Weights of a small transformer language model.
Architecture: LayerNorm before each block, rotary positions, no biases in attention or MLP, untied embeddings.
Training: a variant of Muon for these matrices, 674M tokens, 5143 steps.
MLP neurons of a small language model. Each row is named by its layer, matrix (up: input weights; down: output weights) and neuron, and shows model dimensions 48-303. Each number is 500 + 40 x the weight over its row's rms, rounded and kept within 0 to 999. Numbers have three digits each.
After each neuron's rows, "fires on" lists the tokens most often at its 100 highest values on Wikipedia text that the model never trained on; "raises" lists the tokens whose logits its output raises most directly, leaving later layers aside. A number after a token or word is its count.

L7.up156:510490580499456557518492523522551493535544466507596448496453408530484514449518521569493523506463465550491434564507519483506463478404544492461481518490511519486471496466520563469499533496479536473426584495523485472448514497526460478439441566495513572532491491502473440563520513479515486457479460466518564464533472497499444471461518485541487488550469485485508491504510475484507512587525510568421514445517457588425535472516471456511508503484495491508517450532577483557513437526555486491486496600401475469496541493509500495494483516524499537529458470581521548551500472456509491478472483479491534543567523539513486520522530516521409536534409484525515484538484484498590476423444582526521549544474498479517577534555419468509526482516524503436458436473499528505476443496526477
L7.down156:487509505494511511488433439404546476487478520578576453540477479507510588522474511527486455508502469544563456489478557504443505429541465492549462513461500499523534619516479501464535459493447610506493547483546496540452478530548491583475497514446472490487595560507515513539475557515491567546518534537439504529491581454503541501495508514453529421487498487452440528492581461495495529439509452601513459509513478549431369430490559480469504544524479465539534469471507461479433506514468506525482478439494534525490497477477543457498429551485484510507465545494458458555523498519611451464549470466523517503457481524484528462521488492488530557506504470544555388440485540502505470522523600482538468506530441528493506459383524450526509470578532476417525544515533449491578469469491477
fires on: "-" 37, "–" 10, "ers" 7, "-in" 5, " by" 5
raises: "ed", "est", "ested", "ites", "istered"

L8.up30:540502514537481501571459513468523463496483550493509486526448472502489475535471563455506525468487461438512509551484441459511491444557530485475484527551518524499516488495585467552434506505496430481555527493505459489443487564500465521533531561503575503510465467417524456546491493396454565540555463453442480548520506519489545510496499502547481492532479509466481504471486523508497547504501517488479432496442528456469499499609515548524434519521534510445590545524515459583537495509502569494467448514482485399477536469553462499566501496529512500428524452445484454429553523523482506486558555506428490494474459529494542514496523436416497507545479597495591549490499548521471577456519422570448467417541482425439527478482489559479495506459503499428542493453496548491519480551574443
L8.down30:522408480502512588463535560450527530524444447468463451533478526525488504531521494500531465463504468539464509518516548534460506532526530466545474537510526544465485509492496513526531473515475445550514478525471516488461513416511501467476511507513459501542459514510508480516581504501531559556531477554511581497507473442514443477509499449503463427493508588505476560468487553496502530475457516490451543511455532532429462517497527520516404425478471466497481629543535476539534467523640492453534419441497513500404522448478537538538507465551581515420533531470486460476510553480491527467509479437431530513518455497501423537513471458449438468492472535500483492460511520416513565515511474534485543496570480432508508482536525501440491505586487430467540562490476509454517474523521454
fires on: "|" 40, " " 38, "   " 4
raises: " -", " Preceded", " —", " −", "ject"

L9.up617:465524480471466469491507449549459491457508511428506474486499545506451507508438436491505501479561538436541547458520491501577473504588489519556517457424452532515471496475539553469568478498559475475542498489484484500439517506498471558503495569474469530427467468475497491494468554517565465483446440429431495505535492498486512508502554473548435471456436526486477493564531506519484539566469475471506471470443586435427465555537531409519584535484471470475541506491523443463498477511517449474474509490541544553443498473448462483456421552469479475486433531505473507498574503481440453461548504520566591528528559469488543520430529586510535523436498491550610506485525454485541561518509505460474471519409589490495552468537561454512515481493521488539524562454513493534484523457508501
L9.down617:523521515552499488607473521492479484417454541524519509517488509477501550497455484561452481518482529404508498543487494550511522548483423525456453537532564430513538534526445578506521504504491365485423475534489517535498462447517481520544500458491483497505514537471515473443562538570480464521525531468504491500522523529457487472470520511530533473575489583490486452490544487461551511456500483526529567498488467522479514535446580397548519502520547495489509549531438525466476563513525473530428492445408506446536477478491469451425462455457508426520445487534507481520459518500493494454524474441483517473549433543471521494533500516497495478553452415503522479516428423538507543539532488507443483579513519438451514518553451453520576426489516503493513427485595464496608480470517479
fires on: " in" 39, "," 13, " of" 9, " on" 9
raises: " ", " September", " November", " February", " January"

L9.up412:510543560504491465505521426516473485490469508476547476554524541427488431506443505533508436530511473478526528473507475534517460515515535529500605453552535486485518530544500408490448515543569465468448516456536504513508557435562513450564530515555465472479554520482529458454521468510490470500415523500491567561441486493429475464515462546470467452538531429508575481534479517462513474485523517488599572480515553517417530485516492508565518545563491549420556542559500476490451478453474540501513507512444429514505572456506545476501458511508481489490561490498535504534627519514475533474508602495453522450514575426436505553452481472504566461509478492487549505471533521563510455485423540498481484403434491542517515523514469527505526562532437444492436608474560461457561499509509485
L9.down412:456507430506586496443544409511509538570453540466540463503481591416532445389543428577479491519533536497468436512543519590545440483553520468467486512523511538546529454470508485431514488492429503500480500395504498552471496490536459487558487530550513408518527526521500486502558515478458434457491484537460423507480440521485391516504431520490483538567498451505521557450485465446495529480494540448473536460539542476457460542458530515521523537485534521552515549517564540535535528496428517461526484495487455465515593587530480479492503478465495523499537517481478533466479473509532448521522490559552518495469519534584567481543463522534486468471490534520581478541500530543523475511583449523558486512456498411479509495499489541493529523473517515418472503469505486507455436561502429
fires on: "ar" 16, "en" 10, "un" 8, "an" 8, "ur" 6, "ag" 5
raises: "um", "se", "ality", "phy", "or"

L9.up792:463507485571505456478450467488558512505499515500531538471470525452556457491452477497460474487486493510529432495490491464511460535537493505516547510532534494412528482457451501527521558453490457506473471454494553438463444455495542526485513491409516495431513548551479474515533454503491539510565593525511541556447491526506486471445443538574551531431590514449507464499460444584472500489424535507512487446485466466547492561431522423493465489497481489472533503479512499501531507408527503562446433468516567498492531531513472489587466530510478539549537537540543534518516490514519519464537424558568425466533577547555571531516458508450488544522544485585486516469466549520482513438457478515406460447510395447530501549591511484524520476473483494433527471544528475519511430437472425
L9.down792:464542523538480564537589447573484458482527497556502509507460492433411483571523476538501443472439556502397534541508522528550488461464475543508533464475471517482480520490497498459514436488488455495518534514498505557480441454425467487520557467464458476511460496482564563533501455565441544575514470496522532489558466507505455448503504479566510491503533457477478424544548500542441504510512470561540553502462450512485551552491544495415532534479532510462456521406464565491487468534488520510483571473509490491593523542534451491471453509517425516522458470529552524515442404573545426526541504522509420469488519552480451515494547607505492478602537472512500510577500523497466583409470512428468492472460507523491523536541488499512532519551486507512610473555495470534423425493593484
fires on: " he" 31, "l" 13, " al" 6, "al" 5
raises: "n", "ni", "ter", "ny", "ledge"

L9.up662:457539471513550522493514457531528496543515529506455483438420490491552472452544461503546466516454499527505515537465500519499527510455534531459484571467394511494437496517521530477446456452528422451423496518484501456463480464483482417450580516506519551487532513522450493495487502463543542446489480475461423494534492466516393513590489467514478437499447534568467584514452578528499490505520483522559490430503382499492449460563528518428592500532564463535510515561470488460487522522583528512539525540556495568488438460497450499531479521552484446517459429502532621497507522447460547502473485476519500467529494563518468460487476527511519513476481583563543508521552487504521507434405457488495530489468474491550532427511505563458542526537500509485500520486503487529480466501497565
L9.down662:576506604588603468512455473477488485451441469537551483404515492513531547498539497456514531475499514523472466472555451540506470540469526472488488462547523534575452474534435461535421574471576406484481561434475443507557496512478495443460556482529455467490393487454527539512532541576508542496527448468544497500501421494500514474419486514530462599468488521575466496455526538479509479580516534487499559536501523460455490475476428492484497471458517479462531415550455457511512489470499513459508466459552476513521464452486512447515449567555467513471457489468500548522487520530507484530591502492514486470548501549496502436552470446447559479461474529495462503559490530527501423534533520545484489537442506563427508561491498488519427476472448470499531514441617458516476501558434517
fires on: " the" 37, " and" 17, " to" 13, " from" 5, " of" 4
raises: " left", " right", " north", " west", " east"

L10.up361:455582507460542492455532537552475483520515507531486512449478579491474542491522454495496503463517532465456554501482498501571503527489515524607544483477497425501479467507573533432552439546492545564423506499492489584477461479505440516520481492530459527484513537550491520499443533524562544479488555477499529506446461496501456445478514509493524534474440398529524530540470430525532447464461542488496565579493522510480571513549498420471465490617475585472502487509498411475520480484576515458450547468487467504517502459509485532469549490513531460581455526529481449473533511543500567490397567490529551466579447592430424451519455497508490396502510544514493542461566541477481528512479514487527465454418485485479492499422537452497532542498516548594520534478533491530505554482456515
L10.down361:474478481469516447492529508524490591459476563507504537581527512515517533507554473500468567457442521552494489494513499456502438495520565485512479455478533467477526462505553521488580461540472521576483498573444529530497493520481498504510511421501448511557474547495528478509428487492533505468541484450470495522432538501533520575438475561537416540472474583506477456552485517501477539472532504476526489513523569556545436552571512499398581466609433498506490478521505479481483516494516523536456449518530479500547437427443530508432489547480531473470547564536549471476467496519485523458489511503539507513512470537556491511477463490539470451515479496462492498537487518493541492548474550592451440455451491465481544465494577502533517447547539474492463541407559485502462456470506506
fires on: "ul" 14, "ol" 9, " transl" 8, " ro" 8, "il" 7, "ro" 5
raises: "ator", "ators", "ador", "ver", "and"

L10.up16:504450510529449490485539540535489475457526475474414483481476478491491594440481477497514539461467502466484538475524505497515534503448465501483540534508492454524472505532487488525512490541533527436531494464520519511481483419505472436490479462566479459545432538497477537553467498555511483467488512413491532502544460452482459494492510503485527477530489460514518509494540460426457479479528513497450478457537449479473453454548528484489486542475593508372541473556509483449506539509489474432474530531448507606535567486571461500526574514511533484512495493471540530491526469571508481368506422494545417588465478455478484405507533494489543482536481535513503524561527515473466524503538547499509504476507558509516505530491526574557465534513429468471522501443472510505478482429493594
L10.down16:483478467483551539535555521462540496533495494463543605504477489576484581550434456471488443530449495479474567467571527498541471497490450532526431571493527529528493499517517527448527422510489386504540524539472546552550528396432469491513499510436538529537500448486498463527519493468454482539476446432418497492549381455547519509562458571474578460424579529572458452518519502479562561479480479451594529482505514421451410483531530381449558535497500478546557548494477510507515484523541503480561511499480482539470584516529475508528462496527585440484557390521521454449464496554528479522483508483495452431537515492564489587534485514473535520516520516493527540525508480508553488490481490482439473559525477442467388469528503548496480492491458542454530497499500508499455476506488478
fires on: "26" 14, "28" 9, "39" 9, "29" 7, "38" 7, "47" 6
raises: "0", "3", "6", "7", "2"

L2.up549:496543512473472526534485428534488481500435465464529456535542514528503488446524549445513467497499494602532488518525528595480483554510523520535519414440537449447458534583517561433453513501488385559493531462446487589541482558487522550463497519474511429511520555506459466508523489492484515467464503447489524485487505499565449489519532527515457480502553544539480491507494489460477497472425520449512545517529505494526401471573528601500465561467412472445554525479565459534462491489476488453468502497467479495498537520481455487504494549430489487515467517506515563513530506497522423544497510523501572547545500441570462541431511493544427589406556469460496535494513511536428470502459509515452539521516524456514513499436570541553493448491428468510504517490579482527547517519545497
L2.down549:592554469517482472653472457515502549541535526478564531470499539456500496443458554460550500505534455554487483489505518549587476572500499502535503496460488526440415502532487592429471492498461462481472513542499487517470478536498414573479500496481503462528536561506571524532534517445475515442474492471501479510506519551511470421529530504507554447503513464459494448487539543473489564505502548427489526512473508550520446463510523537459488558496453494474440490502467516522445466420430470497469508513471457433524468573506442520496523490475581519535536504528492506566497530516539532581448543435521537498440442468543571571435508502473583482462545479448502566561512515473523500536468525498467523536556531473506488488594500539534498501557438441482445437522531447476483470558504532
fires on: " art" 14, " arch" 13, "ch" 12, " subject" 11, "ae" 11, " Arch" 9
raises: "ae", "ive", "ives", "way", "ific"

L9.up541:531520555505456462519530468477474495437478422521525463500451445476510457493487473487581544540468498465553503519507495486496462504554573516509504515553424502492522435538479424424490417451452537506567488409523484562538448504520485538508443482528497482502486495523449565554464497481525550564477482529489415518427398529477508507530553556583474551417516528471513440507514493491462492480445493491562588481505459432437495511569507545460517481511491434509547524494446501508561495533482525482505525499496466476504505472473472463542544437544484410529548560541462500509470535493406551418535529492489479477529584494492472473449552469489529474556495468469531550582439487512475543488551432499535437435457517472504456573545550521448543510474546510533465476508530486550451500510474487
L9.down541:478500455555557477464494469477516483530458504452470482501516536464523501515453475533552516540456539552457522440518473534510480490545541413555507502582517486523447528521586568439545474508517422517460503459512541456511466531534458503565433502503574437527443467495553481558451567614550479468498495498459544495442416517503539482422519479487565510533539537484514545512500483532523500577516482557516482508487510513511555562517513463486516526516557479462523477475532457458446524543527539493569487492533491466511442506487497569504467485547534521425506529424466479581481520626456547516513500479515493475539465445484557505521497473467477552493505496415511458548455547519513470519525507586492448488531492500446464525508501499539459492508489484522484508519478443479475542523457545
fires on: " " 51, " |" 23, "c" 7
raises: "ens", "ata", "ense", ")\n", "ior"

L10.up1173:487508469483541488550494472481455512540558495455545457553509530454524440564518486481486471562466508479509494561459440533462473516472527500471451495514470494503477556506445471480510480503487422418491505501463481451474438504533511552469534558491474517528557474502562470485569519419498508424529508511543530503511538434419531532483570503516495516543475515463558532485545515570493537459558538614437524589531500417477488508413502503582511460502484510499457474511467519519493548550554493520494564502529517518495424500498471462379436535483487488475491518500574540525499506480448528507468527484434507458448499522496460500562497444505513541504555607526515480511526472513530544443608507508475547485454453572535471426478538477526425494535482488452439498443497551448495469519510455
L10.down1173:559500478461459521517530365529537575509542523525529498540484485528506528537464481554509508520509518572528499459505480521534541491482534477502488448489502427457474464525510528451481457425577498524569450431511493598460432457452441531549497525520551535509502507456480503513570551470474516483534466513534533436485534481500579499525558513512543452466490544501387515432557474490472433398584508481531494546458483531507521530477444574523432540479500449511457494483540483470600558485445525504487476460495570558480511484466492492441455447465543480440566481520546499458440505510493522539482497443490515485545524506580474501495477506532389487496561548545503510482458500546479563501490492473497490515445539478499498512434500495536459534472498502421524518437515462515516510482469468
fires on: " to" 26, " –" 11, " and" 9, "," 9, "-" 8, " March" 4
raises: " present", " to", " into", " early", ".\"\n\n"

L9.up984:516444504459507479460542440480498504525502488574498519549478536491502521478497562523588434500447539572523524466492493528429410477503506455507522397488482546456478510504523531523525509475470524518429489447456528503498497471511518508554473494505507469465481505522446508512483557462534514451457606498491547539528521488516518455539501484523536447567494501413577504523464478499501497495445513562483519505436497502478485508499499423569474620483528397521503502447557458517476474432584499499447498565456502459426507466526454537517456497468451552505486491521444523552541509484456488496536504495558504464531520501461494440536465457531511512541468541584447500487447502411414500446504461441572490544499504491470463525590491490488574452542455561513496461541539504511530447545466542
L9.down984:548438504535481569508573546459516527550520539567500569557494519462498433512493481467564483536458548468453508561510489389457400485479471500474547495538441511437508532497484459501538530462431552515564480439474408568485601547492522566525521501533487501514449486568463484592537502513502487492472554471455458431463478547545549521538492576443536472495437519385472509539531465515498520456438578483522423470444484517474446493479465493559503599579529425496437509450410495532508476487452548463514477551512527485456573533484494455468448485434511548540452490500483470514545547491481483559534534488590508478538520490488548466439506541493533470484519529472499506463497472490478472454459474503513460505509448486452554483550552470539558463547500515474412464467494511495531501482424578
fires on: "N" 32, "n" 18, "c" 7, "en" 6, "-c" 5, "C" 5
raises: "ova", "ational", "ov", "wick", "ew"

L9.up398:424469437454488497453549478478468445513485519500528565467525564476540539527509582439524544515466471475547385437565420474485572502540502522403541488512450509487433480504480473588510450446514454587555536541498460521484522472542570516545485610505499453498491494526450444500540535501512507490620527427452532536518539493477465510552566503517496495508497461447522515433488486489525537495523435427517533491469556497472511490439518484460520558556512547420500572516539524514477535482529459535513561559500456476499475447508502542480497539480445493507552489530477502473509506451520468489514559413464542466490506454444490546494515564548518416535470525490501529550486488544448515507479577470527455504515529496538559541573562529445521538476497541496511555470552464451510459529498478
L9.down398:495467490452545449461531442523479483548536471447484551544478511541605505475541534489481494553423457532448441440400529539506528467523489532543565462467547551512478480482557466501479460489486433535500530474489426492558496482497480477521516628510536567493493566486536458540480420473516521511505449460535509557475462501490492505562524506521467562478474531518478553384508467423500561518438435534494412544535470517472541521612460534435516521534461472574537504545451536461538428447445514505500497538423552433474510519472469490496511426469507519497481459572484467514480466472502537545475507450541453506500489462401417505553503457490530473551543476500511452487511409540493509522471470510502497535505541496518473535488569545533518561459542463521450473472601500512463458461533506
fires on: "ic" 19, "b" 8, "ag" 7, "g" 6, "e" 5, "z" 5
raises: "io", "ius", "ib", "old", "ial"

L9.up221:458513466526473477525485497444511434502525476452501494438494549511443521503479494560490489477586580487511462416502446559553484533497546544517513490656442506467457519518575547493493530495534441520479477544552570523533549529556487470561515539527513481514434541486523597450480456489506495454412508495459491530509482523550497492472513499585425492505506541501520494477490532454510527545511584487513542446449530474459519563562468482604522454413463551520488509488461473410488450495456501489425480517573539526528489494508588497517457466522506498509455502563487533470522578515464472463496502447478580444505485426498494468489469439540508430496439523531468443443517492517520525470423451494524518544444442556500549495484482575498463458536532430493573469452489483569493526485556476
L9.down221:538557450499493499521531495469502475487485464479532471556537494511499466518459511549527509541508594578543470488543491548507559513470457435502472495457449453482504489526494451435471444503484470520494543458507310533513514494528479566592481486544440478502444466486548599512495431528455496444506443469519495556473516408493521502512468468564502526480408494532546505475489472499454482567527567558533482444522478485574503486499500453479501461551450521497508478551443500490498527509459573606493552448529502461521467437567528573540491553477448527479489470511564479398435562550475525532515473477529508530476417528464457484539523521475425476486450446507525487553541470473513457441516486496524545511505485518508495519502576530543495437579474488508527492503454398462518493491464485
fires on: "," 99
raises: " but", " including", " such", " which", " and"

L9.up144:472554494492471494555500511462503465502504546443527521456498514485485520487512498468554487491432456491507507512497476487465446539464542517515546583540532478492505490453523493480479533468610408441556498540536563445517485546470551499474507525508467522491475539545454495479497489551475523415417543510463540445534486518503448509468583505474504550599500507507493485536518539548522484391603506527488486494458474511512536585482484545531477570388567487520525468491530496532566472486497428573503511452451446481463508463539574492455495541527480540428421511481483503489522567542503571457451489600462510479486549535493481501457501526436504531455406475547442495469531451399494499496466508501483470509481524518588478451534593536461487507484507472531471502447609498508505481487499553
L9.down144:537532489517479548495567486463483510549479540565566388473479533534376506496536517521508463516458470529517469514421441490485464561454396489537571493483480522540516435491511475564501509448551456521411494430533563421511505491504484528467559526471534606529509500493491454543505547487502507464502556527457510509530504477423467501518517564490522509551464505516553535501492552428480553432460487556530536509517503492582510525443549533543479573491570511490526593515501509445487569503521578541409506509488536540483558453434485443541527489488522512494480471511497552481491420564483515495547442514510454393485484479528495510503498490476490489511522493546498549494544473543538492554478533464523472464530539525500448472507442473552543513473469510529515448437513444504524474484604515
fires on: " the" 57, "'s" 19, " for" 4
raises: " release", " addition", " dest", " return", " arr"

L7.up1202:501561548470514601459487513475532475482488451541460552471512467488532436474502475575566475503485489544561485460515536532487462440476448467483513530495515507471492512518506503563547540486517440454434518441579527480521524534476507517466438593541476539505421519497475475521556506492512463504594473537456466493477556404451472534477505508532423509466482566427446530458520511544551476489544529501554495499507566566433531450495476572500499478459469472546513475479478495525475460588515498483522536493538518506508499540498528505550415477483522507434620530487447492564498518448577492456484471429498497592455461544435518495490534496524579517525531514536477556519502484555454443501492565527503503457423484521486500509466465477494518543426522466509500479521519527520514518548512518
L7.down1202:492447466505532482452412486515509487476496482551499532514513426494556473453517497432533485552494507468544504482494537506494449512547469573515481422481490454476486519474450430503537456476486465484497516492513425482485516518566465519469533441545436508500481480485485544536473570526524465549549428558562466483533493466559521452536540483517464506528451487492536565611479466554495448497522484503483558498480556493497499541527518520527504503510444457502457573534450432479494538499512507438514420495570498496494499500478476415507541452562437478498483533500484532506477492511533459555536467468523500480544525541589523540496504522486522474452456539531506610529492463496472467506480488526485478489504444504528441516476403463503456393464434444437475549519585506610485510495486523
fires on: " to" 29, "ed" 16, " back" 6, " tra" 5, " sent" 4
raises: " east", " west", " north", " south", " southeast"

L10.up145:539472530480541452478534459506546544433485471497438498542560545525442502545476523488455512506576486516501536532500498537505505431479525496466461496459523524430450513546531513551556525489542498493486515562501444505572483463503488543452522475421504532528526482438459566493510527502555466476529507454443532539510551460508543540491479503480545443480562553505542453526527514429471506475369416486464553462441532475451473533408535505476464541492504513515453425468537476477509524424544530520518504470470520499449482464549590480483530599487466485420539410528550509443472564479525469540418460521502533468497588454576484495427482568451437481396513516516530514481459448474522563510515519548472493465464582523474528485446534479471501552592458544507548436510575475470499435492475506
L10.down145:516512483503520579493563527466516523517464568501574475497490550432445511440551477533492563524443467473422594526485548445522517475517451559480484572548530557554484553485510500494496529486538467511486586492466446491540523523547535573496540578446485431479530496497500472550469584524474511500534408510474600534525481543528525544457453435454468451458479571456540549465538514437495531513419491525535491489503540509421470504484529506478600497509516592504477499533484484527470496462524473577551482480508491481485510461475569464362438473487587528490515460512524487485496476518495488502485467497484479499510524458507433467533550507465436475505495577496524519580460452496534560500516421548485500468474556526454522464422486477469462512523484543472560468540554446478454432421487488
fires on: "S" 69, "s" 9, "-S" 8, "W" 7, " W" 5
raises: "port", "ch", "aint", "part", "cha"

L10.up307:456508460493482468528523470519514423495472512458578520508539529497504503461535520500551520580464541466427498474535487538514450496528505551485564541437526501520597509528536551486550508453458468531506464559502496522483538506477517471472589463435444447470521451562480488477483491485487530505558497471431524606546400470465481472498471568494503492483449524514448517507507502474482502458442455511585499517443592456532489516551499460550523517465517463558459464421470537502527481506489506461582547444543537487548511475393596465486485433443453453536496485432516506491507542522480502574507489488479530510498484463576512566497456564486520519468535461530549503535432561488498516481485525513504488544452522451529526513515497471506504392462491520541508526517554565550461498432520379
L10.down307:481557549505485506524490555477525492476491533508457449420471466528563503524507456478546476536484501467458537486548568476506461444502500539552477470563538567478451478509484517442475497445564353530506521561495540541531547438523429456501487517494499456515480475489582515560499511494508505488583504412444487469529454537535563391500537461516557497535467458486534442504480575423582494504539509452534526463509502507455476504501513460556468534574441540479483546453522566480483550481505461440524463525483468551458531557515503497469541492502486437530562497441530462478499501487556507492484511540528535479501460533531504537505495440492538467474531469537429489567488516547485490526492515461516559526478470499464524482467538470486484557462507513469460505428431369493456492548456468
fires on: "201" 26, "199" 21, "200" 16, "198" 10, "196" 6, "195" 4
raises: "8", "6", "9", "7", "4"

L8.up235:457441485436519490446463436486558565497477495485531510534533533458526516517489573480555500528520494515456442459562577510500392528504544520494497483512517448515499493520531525541593529524473425544548554402416498510495461465457563485532500550403591546459520572495509468469498523520574457468464457424388448496579512515458519460500527512495475499501538539500526472532477598515478489467455514538492482509524502562517435472610462498437447501495518478508509496544513502478531469542586557489536539476502463487494533545447512482527536484498533553515497559525493525500514507500436482543399526558545535470491492482536556474538492504442463501575544434470503522468539480524482479537504500413484471544505588432447517537474475487482435537521535494552493478522406542534529475518510484
L8.down235:484464475466521500469523472549555549552502490462458464527501484483458535535495488473479436475525467546511452572546570465505479490493495511504459436548530427416565469456528478424524536436475423562476473474509519465566544495463505507463450585482484431518536549438533488587517448475496428477520481444473520534565463537503500553543501561475472556471425471474495473438506522500454523502509440508513539366476490559506512524505432503520516502483501468546454575512460597531507513510455460537519451538500491485506524520452528443410483552444541490472515556561493455544501536436482450530495531495582497551529499499461497574479490473492574434536545470541487502536539468488522490538563474503478475602540457583476461575480504476486445549541555538587551513513488496426470486420527537
fires on: "v" 21, "ev" 13, "V" 12, "erv" 11, "n" 8
raises: "ice", "ac", "ic", "ices", "l"

L9.up387:486498533544485527531512463480416474467510533477519524490505558519522460445499503510510535516555569462458491540572500474519464537494504527469489435482520512484496502547593508516389509498484399506516467517541501458458464480425505485493510516507456446443538582517489555475463496413609472581434510469560487464551602436583572589514501506505475510491526468447498507566593484460546475495519509528445560445426539518516476541505490454572478445470517552497535493514530449494566508500509479439470551502520497487530439548476558449520462533492535502435468446475588532547441443485477544525504490523515494544479496549511549540493509453449454513518558459486489515549451557478464527447501516474489463478443516469528521445479548488568548487560400444484485424500543418442423478524454590
L9.down387:531461579476465459469505545427438510516493482491508481500515473535539442459496542573499537538528534472527477522464499505494495569509469506515478486509540485505501485558537554504504563451458415531446464514547550458487519502516469535475530513482579488497470490507502494478503547500529462454532521471459455583557544517453491515495454586477472468499503534418513568456557507546415532501479580571510545450438487524485493568490559483546540471475461559477439497479518518422483539556492463509510553491427453499399499560536487438498512492546559483415500528456559387511501503497511487527542420488483467468480519539494586478560492575497447500487494511529542460500400479549430452549507545487497489499527547541548460512452490447517455500479455505517459474541574518513572506494525524
fires on: " the" 72, " " 14, "-" 8
raises: " end", " late", " time", " early", " beginning"

L7.up1195:453473521468536521532442459582525453548509515558488452541557528503462475545500530481515561510609479493475552548443502475518524472455507494521534463526475525491547507496545505501522388522464513491454505505485475493433538503488422491453484437460524532527474508445494515493505500486488546529424585513598508479528503488525497489516501471482435518545508542495527524499521427521515484461520506526544437477524475528530509497536470537497503498463474525456462457511510534540546525496468550466457413547467489482479554500495527511529476527368491539556505484542526494516476502533516500459469435506497454434513490470553485507507515481443400450446562464512409405449486469565513505450522518518577516485532517553552507568496575525421484510449540558485409553616490488444449465436525481
L7.down1195:498503448454464551549453494537530488508554466459569436545552551521541533571483470449523514523477483545387494503535481483558522429408544455485465542546502472486546461492574532501539475458498488522511413525477513484518480494475487529413485516477522545470446475526416491472487528453496520522465571591505513556506521515539551544536480572432472535544561531552503529511541508486490470508482486489544450466496528472531468481516544542507563609495496507543490485473556530468501496524446520506503503455585495438486427505465531590428483485471468477455489466501502465474525507432459470463534489499412467466487571444497523468595578472525508422565523463516512469492501397509501463487492499527475537470531454535487529489532492484527483459498541579478477470587477499423467501482533565
fires on: " un" 17, "it" 11, "-" 10, "is" 6, "ot" 6, " inf" 6
raises: "hel", "wise", "lic", "ru", "ely"

L8.up685:535593491482440480428552581499496471554457538448506444476560418443513533530484449568485501530565508533465505528420458477486469489530536581462501517462449505482579506532444512521520518486500479478548514485468514505547450539527522477479491464528524568429509489477432481476488490419582522447458481530567501542515529464486459432595511519428543567452538522504531500523445525491562457484486545502542492444513501455534498514542517540458458449489614525494462515534608469517500508509437509535557562495499553496469485594613522493477526514495480525525429479521453550486474478484505577494445526503543501422521452448487476469492475458502498527486534535553497581525451439436545513508482522463480438467510473563502535542467470491539472505484532492511491489441446514513512438590487522
L8.down685:545493473494549462482521504535554480504518572525469585478416446548533501474482475440530483472524507502415554492477527486468397508539518517426508491463529448459581452472481494469462502478446549514513515433495496591415414530536531473543508545514478509497499448487515479408518487596469458530504572542486488466491500513493463526565464486521441467567478484512518558532544475462544528445523539463466473515500607420522448590472470486477490520532530417515483484528537567502441480512591457503448545494507536431435413522531480511549505493479491574427483506569540472441476591540489519494527534523514487441518520488447530474493504478515497456537515524504506471470428477478544504552498436491519517550546466406465499484487505482522576510518447546485515509454455492494457511471431566
fires on: " and" 95
raises: "\n", ";\n", ".\n", "ap", ",\n"

L9.up824:496512571476548448541539487580503508491508564525482525541491494466502524430542546498472540474568476534542612564532462483475480531474481513429473526534516591520504490521504498475582551457462386518435529571478490545543457428442572483505501467473472477466497456519461533524542540545499465490502540497535521534509554447468498482543563522488597500529535523450476612474429449475497469499496426559618484460434562465514472445487433566524456552405434520459502505430533516466566475426541466528482490586487512523464478412505499476548496539463488494506511467544509512479463500537477554469540597498467472531435521516528487487463506545491510472505500544481503475524484481519535498531423547488517488508484465462570538465467473469451525467505476516527521512521470520523527431487532516
L9.down824:505489478512457517436505556485539534532486466448475541487456486524546472460553571518462423484524454521493497489535484469567490476566507494448488468508547523439497537524454479494529474557441454520458504486466504476560505442447554533485482487569469465527466476533448568611456473539580459559452494454589541567568435410471462553478502525444552527453490546499506528504495496531454487484468468575504452505471526512436411571462461510517425569532451555488495533425420505488458462473510494471547501542569519410522451442479447494513434511500543475555505485512505547512433499513473572550496535579549471529485457503467463495516515488509525475533536434462526412542540451506487564485554525473512535436513537521465463510444500474451469527434491531470592454447497492480493474492489488
fires on: " rec" 15, " c" 12, "-C" 12, "-c" 8, " Res" 7
raises: "alled", "alls", "ons", "on", " MF"